From a checkpoint of a small transformer trained on Wikipedia: tied embeddings, ALiBi.
MLP neurons of a small language model. Each row is named by its layer, matrix (up: input weights; down: output weights) and neuron, and shows model dimensions 0-191. Each number is 128 + 24 x the weight over its row's rms, rounded and kept within 0 to 255. Numbers have three digits each.
Before each neuron's rows, "fires on" lists the tokens most often at its 100 highest values on Wikipedia text that the model never trained on.

fires on: "as ", "\"", "of ", "the ", "/"
L3.up893:114136166140110095135144118105090140116128121113136149142103148129149112092128113120130109132160158156123124131172115141112111128099156179142140131129137164170152131110159115131128119127106129120092099109129124142123107144103103118103130150175143118132087129162184136127128120147139158141149096122123079135133117120120159131071119193108124117179097110109144134146162147083167144150105108106125076116147126121074142128158121157122111119116148114111168097126133107110103090156119148092122124138109136209113106150140132150102136115104137111146110123121136174145141159127087162134
L3.down893:159144166106136120134130096123128125123120121139129119153123119140139123149122146098145165116117116136135159117189155142169093097122177137141140123093123145156136110078100150138147121148077096122172125147106178135133121082105102125104102131115121167148141144155142122131146169124150122136107181126088139133120105131123141108175091136158128118124123153107128126134154086102147140103101115150118136162138086076110140115118117100111155125161167152147101158117124134105116060170124143069141114105148168104158116122147127107116127098164104117176083181148154106131122113144106107095

fires on: "the ", "by ", ": ", "of ", "from "
L3.up505:075115138096054127120126127161124102126126113111129130108160111139126131092115100161116115116106120104160148134082137117126159136142121133132119113120119136172157127137148116133124169069189134110107109131096148115140080129129120125123097113116128110169110126126130136128158080101126154141145138147163148117132135108128160138117116133119123117137119128158127107116145151123173118117132099108127105109099106102083173148103110115113114179111185082132109115120152096129147112120147163146146160132070126156141152223114106144116103143146105125118154103109098156116168134151141128132
L3.down505:130104166158114142108116139077128117152133094103142133140126173130120179109121062138128125100140124132098153164125162145149146104095099173142110154116142141126118070137131127098161138148137122074116077172138105099143130088145168130138133103091113123164093116120089111121123126082133134115143127151168155144135135162124144100119161137111133157100123112115154083085145130106108146138130153120119120122160154107156161131145084147127125179122146102135151102138184140128163096134107158113142156116183141139112111124100112102094135103099143124180092136169131154128120118136128071098

fires on: "and ", ", ", "more ", "a ", "–"
L3.up65:087193155121115127127120111145137106128129113113141156123160143149148090084126146100131124109111137129120139132125128130121114123090116120091104146132156105136164137116133107120145098108161190149140142107140105151158091114123114084117121114123114133128124128145112129141152120111118128126116122144142139097139087136118093108108135146136101140127176151113130179110107154089099116128134131162107132179139131164106113089143097110147090133165125103176149156138057150116123131121134115139144185128122141140110091110137108175071143085145092077116087136162099078106143146148172150147
L3.down65:141100097118116170138130103088129138108174141087174140144125124142076156134140132120127163144142092162113103119110087124118163132158117130167147150152130108121102126102117082154160119090095064117167122131162111142127142105116120176136109138132127166130084134130162130093172136096172161096135134154091134133120071169148120167136110125109136122099136125122184077158110115130138149116147118103140127122124112105112129114120137124146149103184104153140138084139123135116123067138105115070114115159149154103123128093121128110192121149132143153117111146156148137109120138176111104112

fires on: "\"", "of ", "the ", ", ", "and ", "."
L3.up969:155114116134119132124152112067141098124096123116128131138126095117157140095124089116177088137149136133122116142160100138148112105133076169132107122115180161182165116132157097157089114084144129108103136149146113128134147141102083066100108119113125115130080119141169132141110147143133136109192119137132106092166148109125127112164140116155142120139111147090113133163098101166162126115130128147139097104133108121091128092130136151127093085176097110130141125144117065163176121132105141173149120102157134177146157138141136131104115141142130111131162107131164126141130145128108125161
L3.down969:143172133143148130154122131143107112102131104126104130117165132131150107120082178141137133097125134103119141197154139162132133132122150108151142134113144107073115105148122158119162135154092091098146108137150112117135105144136127133126112130130129156135129112140106106104088102110098153083123130102182114155178112157125183118123162160130155105156107120132121098162147136098165106135142176101066079159128148136130142133099115136094121166079132149138141153140141153121115169144132113146138096087143146081114126125103108099102123134126140118136111129115100146144123155170131099083

fires on: "in ", ", ", "of "
L3.up71:143123106136102141154132113108117119169145111065140114120147157176111148153116109119142125116125157139147104078153143107119126116177101132150106114163104104159129127124146123168176127128092142113120123096141090118166145103102172128120116142128134151105116119146098164083105168109152145127116133142084136122169108119138123113152138141113128139153158155063158141156121108134122143115139131129164104111118153098122141113118106135173145098185093141154170145149143118098139129165152127129131107108140131115145107121084165120078126144127076165138146136158114101137119185104135057147
L3.down71:148143124111142162140148086148163116113134146129138131134146142146152139144144151151130152143122085127146117161115127113163143101140142155154167119130106159103095102147108115127139140149110060055122099117140141144087150109161078105118089105105113118138107146161143132132094177090139151112119132120102123136121097108140120092159105160125143135126137079083159107085123124093108123142129124149118113182155133128130116140085143147114120124106089136171183115119108099137142128130128121131177123106184142099123169165100121095125092116123168111151121154157129130166058113103115100138

fires on: "of ", ", ", "after ", "later", "| ", "'"
L3.up160:149129167054087161108109138095110119135102143116083129159153110109171116134122125123122128114106098101136139132164147146136106156124077168126104120105167144131113127121156140091143103129184141146129115118112119168102123135099113130134164103170133130148125109140142133167083139155118119109138138128087150093165135107134097109125136109151140110147145148096112147147107113147187121146114098166140098173094150105123153110109088111182123125146104099124122132128108106126109138155140172159147103133144110136170147150122133132149117122110111104087122106061150127118185120086087099133
L3.down160:060144122182151109137133080158146123138123135111141144100081145120097134090125145115094129150132130117125118111116084114124112093100165137133150175149139118130150155126119122150126118151082098105137144137164102075099199115126120157107124132080107121133130146140111145095170127136111090134114134148155120144093141118128113118109143140117154109125117125137119120178141156129099127141116129121115157125136111117152097169109166136106136151138128131114123106113144117151155157144109131121138117095157160130089099118120138100095147122123133156102152171192144142120109185158212107132

fires on: "and ", "a ", "the ", "s ", "-", "–"
L3.up398:124128127180136122155085140135132152173133148138122125163144166164131117076150119116127137093098147091101112155142120120104074156119151134145136142159155165185120131172135139120151084109153077162139159109134084093157123128131132142115120153141124119126100117141132150131126121106141159115134121155151144108132120122131086148154145152152120098151151162097167144137071127145141136130111137144116119105117113146090113116140097093113104150133123143088121105120141099093102148113176092168127122148086103140115148121126105153099125137074144134109107118112151108125148105132143145149
L3.down398:161163162102099119129129148122129114113146124136140157133125131087143160198132128122105128144115116181172136133138147153090132093110108141148136144095157119108124099087103143153136149138131136117149090154130173139139112104121138129135152121122133133133145127086108131156123115090136111118119141150113112116079089082094171140114101134113162164087135141098139091146150096105114117102116123149105120165112119113110149138085180133125095115160117130178137097142141135122099119121095106070115149146190136131114083123173159093142135134195121102126133142118093130116113112133124096120

fires on: "202", "–", "| ", "200", "s", "199"
L3.up1016:118149191129130158171119087097159131099097132154103117086111098143150106144123118142124150118102116134100157148150112125133107140157091185160144109128160129150103113144101148178147098105088146112126154137106103130116111136102115139122078167173094121117107099142169153138103091157175136155113100098170147152131146098088131081126146135133179132136140107097150139124115139107142141112123100150131147111099130127145094152146118125171125135097176130161087138134123127142160157152150108101115135141112105162118137143147108115150159153159133091124159100156123112126126133117119125134
L3.down1016:061143079123161138149134129143129125109110119189104140122113103109144100112146164084091143100132130166117146123149093128112146155114109114164080133139109124141106146122128161134145115158063137124118114188159100159066126102113170143123111145185141111114157162170139115177092166089138095148145103106139108132138130112126128103131158113169138172129088125139162131119102136131125121158132109143088133145135095156107111139126142139197131136143111089101104129101147141134125091145113137124116145136103080157084101136136126107141151150160150109137157125120158126096115135127119132131

fires on: "and ", ".", ": ", "for "
L3.up966:151132144119119099145121107082137117153135073117145204107104101118087118151159132138155132107117158108140142126133108117135067136102110102108094125146137076110107136137134127139136168129131211110136129159171137161134175140119138165100117134136120098150107089161134129090139147128161183131155129184168099125124166111140128084107142098116124133139097137123148123091126131112086161090096115168181143171121134143140111153083114095105129137140121137104135127131105118116119134121084145145123122094174124128103148159130142120133111108149118131192130087158172125126111137129108147144
L3.down966:129123118141089141126158114132112140118120122101111119119123123112136155135110126110123127096139098120148132140124107163137179096148128141136127170147141141134144096152134105116091115147132077135114114203119139089075118182135133123147147142084106144116137113151137091205158162138087115107109117116114162112134120138140124108138110152161161116100180112159104144115105129119139101120109121111077110130187129086168123116124119127154130132140129145084131102108134123122133143102175147135146130108165182106162119105105122114107147160148157083120145121161111134148133066110191121097

fires on: "| ", "–", "January ", "= "
L3.up253:140112122155156114140119130163167146122121150151135086112121072111131106118118117075138120134090149073141160154149122123153137148165113131104150133087127116132157113144161133126151130137151158113120147145099166129118130096119123095127139137161081153118057121109142134143121114158140129163139095104132128152177147195158143094163111137145157107142153128163125145143093127106110102153082152122128145170109089178100142144118120122166146081147131097097085130096136129097167137138109128146126124140119091111168165163142133109065162147117131165125095134109130102116127098128113118152
L3.down253:141127120125081159152142122137111158137127148169110133097133103147136104168120098131151140128099147115115147129160141101109148103112124089141158090133097044118157144130173086100098109116126138107145165140138148137150148117123090118125086166183154127117102115096134143138096126123150151166156089116150088130152119141167155076138147158167118124132098097171097098142125164138146061131112103116115118122134125109135085110125141107188099113114110147116103120109152123121152117164128111118092105133131104131144161130142155117110112106094141152137101127127134124121144117153104156146

fires on: "-", "of ", "the ", "it ", ", "
L3.up458:101126104104131113127128154127134113103114126130117093107083133142129082153130088133129136133102142150184137157122109123082116085126093135162107153157143149125158106106181077118152110157127187142109098115150094162106125118076141076108146139148112126137133139122151129103115138134118126115135147160141106113105129114135164120190114127157125174118124098180151171139144107147139088098137171145162126095087157156113084104120094129134111099174088105145111139133127138108095100126108146119127141146171134152136148094125151116098144161180149102122121127149166167108094128114121153127
L3.down458:121177105122134078166178111124161124107100134133127132122158175107155131121106120105182100156113096095157114144160145193119119097155084112102137137132159097084134151116152103099096111142147143112117094149155077097078136109125129161196119108191121132126116165127126151114104101113139140095140137188131118169130145113098126129103163154145134146123164131119142148131152128105127090167088143149135113178117154153144132116141102126132129097137121130161135139126147081128138116142163110123088144104157109134138129111118121136111135122118128116098124114119148135149139085091173159130

fires on: "at ", "to ", "over ", "than "
L3.up1134:121117163075118109147135142127082159089097114101154152105112109126158179135137124164139085135114105163150104089144144143135164111117133133073135129154135149160119123099132153148116099120116145112071140126133110098139073177118125115080118137156129109134124148113159144143119130154108109106173100174105112112138144120134109111126146141167101159111138092113160140141152138105148131148100081068119137105106144151175122111124126153165150161121113142151099101115105094107122100149154132155112109169129074143132120145141110172124144134141116165126129159128178117108113171104152158137
L3.down1134:074109123138158131096179138130097097086128107176165100180112133136127138120105137157062130127102120124177163138116123136145140083129132128134157095160171152151095122105139155127130101145106122146147143118104128126124064079113097110118167120134144121127110108138169147107132139176156116103147087142088136120105124197162156116151124159105124162091098132138136109113119127134155124124105125131121093153148153128159130123148135126152109130161093114126063127107149132150150140123119150142102125108159144149161107128155122121073130104155137112105100115114101099096091154158121172127

fires on: "'", "and "
L3.up921:137105148110180119144105119130091134175166103127170154107145145115139076038147139130087095154131085159164142163134138133143123104107125114146119115129140106173107106161141127115150145097146140115087143159123124144121137124152125107106132115143100132160134110133155157090146131121155093119144100116134135105181126123142093060162133115145127127133154134153161120161114127127139114158119116110098162161103124160116091108125106162120159131128097136102121086111115128129121164140153087120114150095105088140087122137162140147097143103113117110151124126162166161135172124128103097123
L3.down921:152160125097100144112148091123148120104122104127156083101096137113109154167104089149147126124150107096107122133115135135124131143102141146105135113134136141139179135117108124127092118135126114111163109147116152163063180165154126151141093158135110139110140136134156103132121166082125134085116174145112144137079103134140128139137103116092119130119135150184101178086157124135104149088142178134126130141145145125072084061136135119084114157134156096149130105138121163093132136109115149111139096164137137149143124127150143117160147156120157122068142142156161136142127107145132126115

fires on: "-", "a ", "'", "al", "e", "("
L3.up1123:117105145183122161146101097147095084141134098104118171107131153125137054141111101161102132146130108113106121148122129125152163144148137143107168106138124159093131123117104178090141080099106125123098126100104131173134154163147140148130143172110086125142093124140133144135115138111179136159158121111134160127123119114141148108150160171122164161155142151142143108117136127105114134128130140135124157180117100149142136117077106124136141171112106141118154113162092101129148158123137109162113123102097103111104116125129127139124131120171131106079123105147100115125122139098104097124
L3.down1123:168152093152131138108162091135140109149113173127159085159110166137085112142161112119160117119116171128134143117134096132122136142156140121151114162167122126103126146132149141173107136130131119149159117123124150141121118081084102112110095091118126142132198092103108085143147134154118122101116127128136089118113184167076147104105181141107116078151129107148129125119101110163106134170153134119150127085089133164108128094132129139126170109127133113123078102142130143133132100127138153106120071157153121145156090146127114152144159132144116097157149093115175158145147097142087112099

fires on: "for ", "at ", "via ", "after ", "to ", ": "
L3.up802:115129151070115131136126127115107115136144072132117140160126143117124177170113126139108119103134137124136167137136138147142156088131114094150125090101157088114126104130180109120120144096121146115093096148139131120149088145061128098068115115127106119116120124153147175121144131165110102143166182179130103176109166151135124098123164087116140183138142126167130108126152111147158130132109114135114116111174111121102101133102077139143172115090110105125101128111166129116117152135110105134140079130126119152149095141085105134105126127134124143157155145104190153113152124146151094164
L3.down802:126129113150155088110147156135166128138092146134163151127135123150141108114121161100133114111111088136136125109115120154131122142150123138131152130144093146098122160128097134116164121117143092108142085137107123115166132072145159153128125124137124108151143161153098118167123131051159108120099148128102131101109119111120117137123117124109140120065100117088072129115127141095116163158133142126130145146121144129160174155144150127166119110132150140152105096111114105118170122137155149121153121112097134144070154159191112118074130157111119138093100090067079118168126096141153164148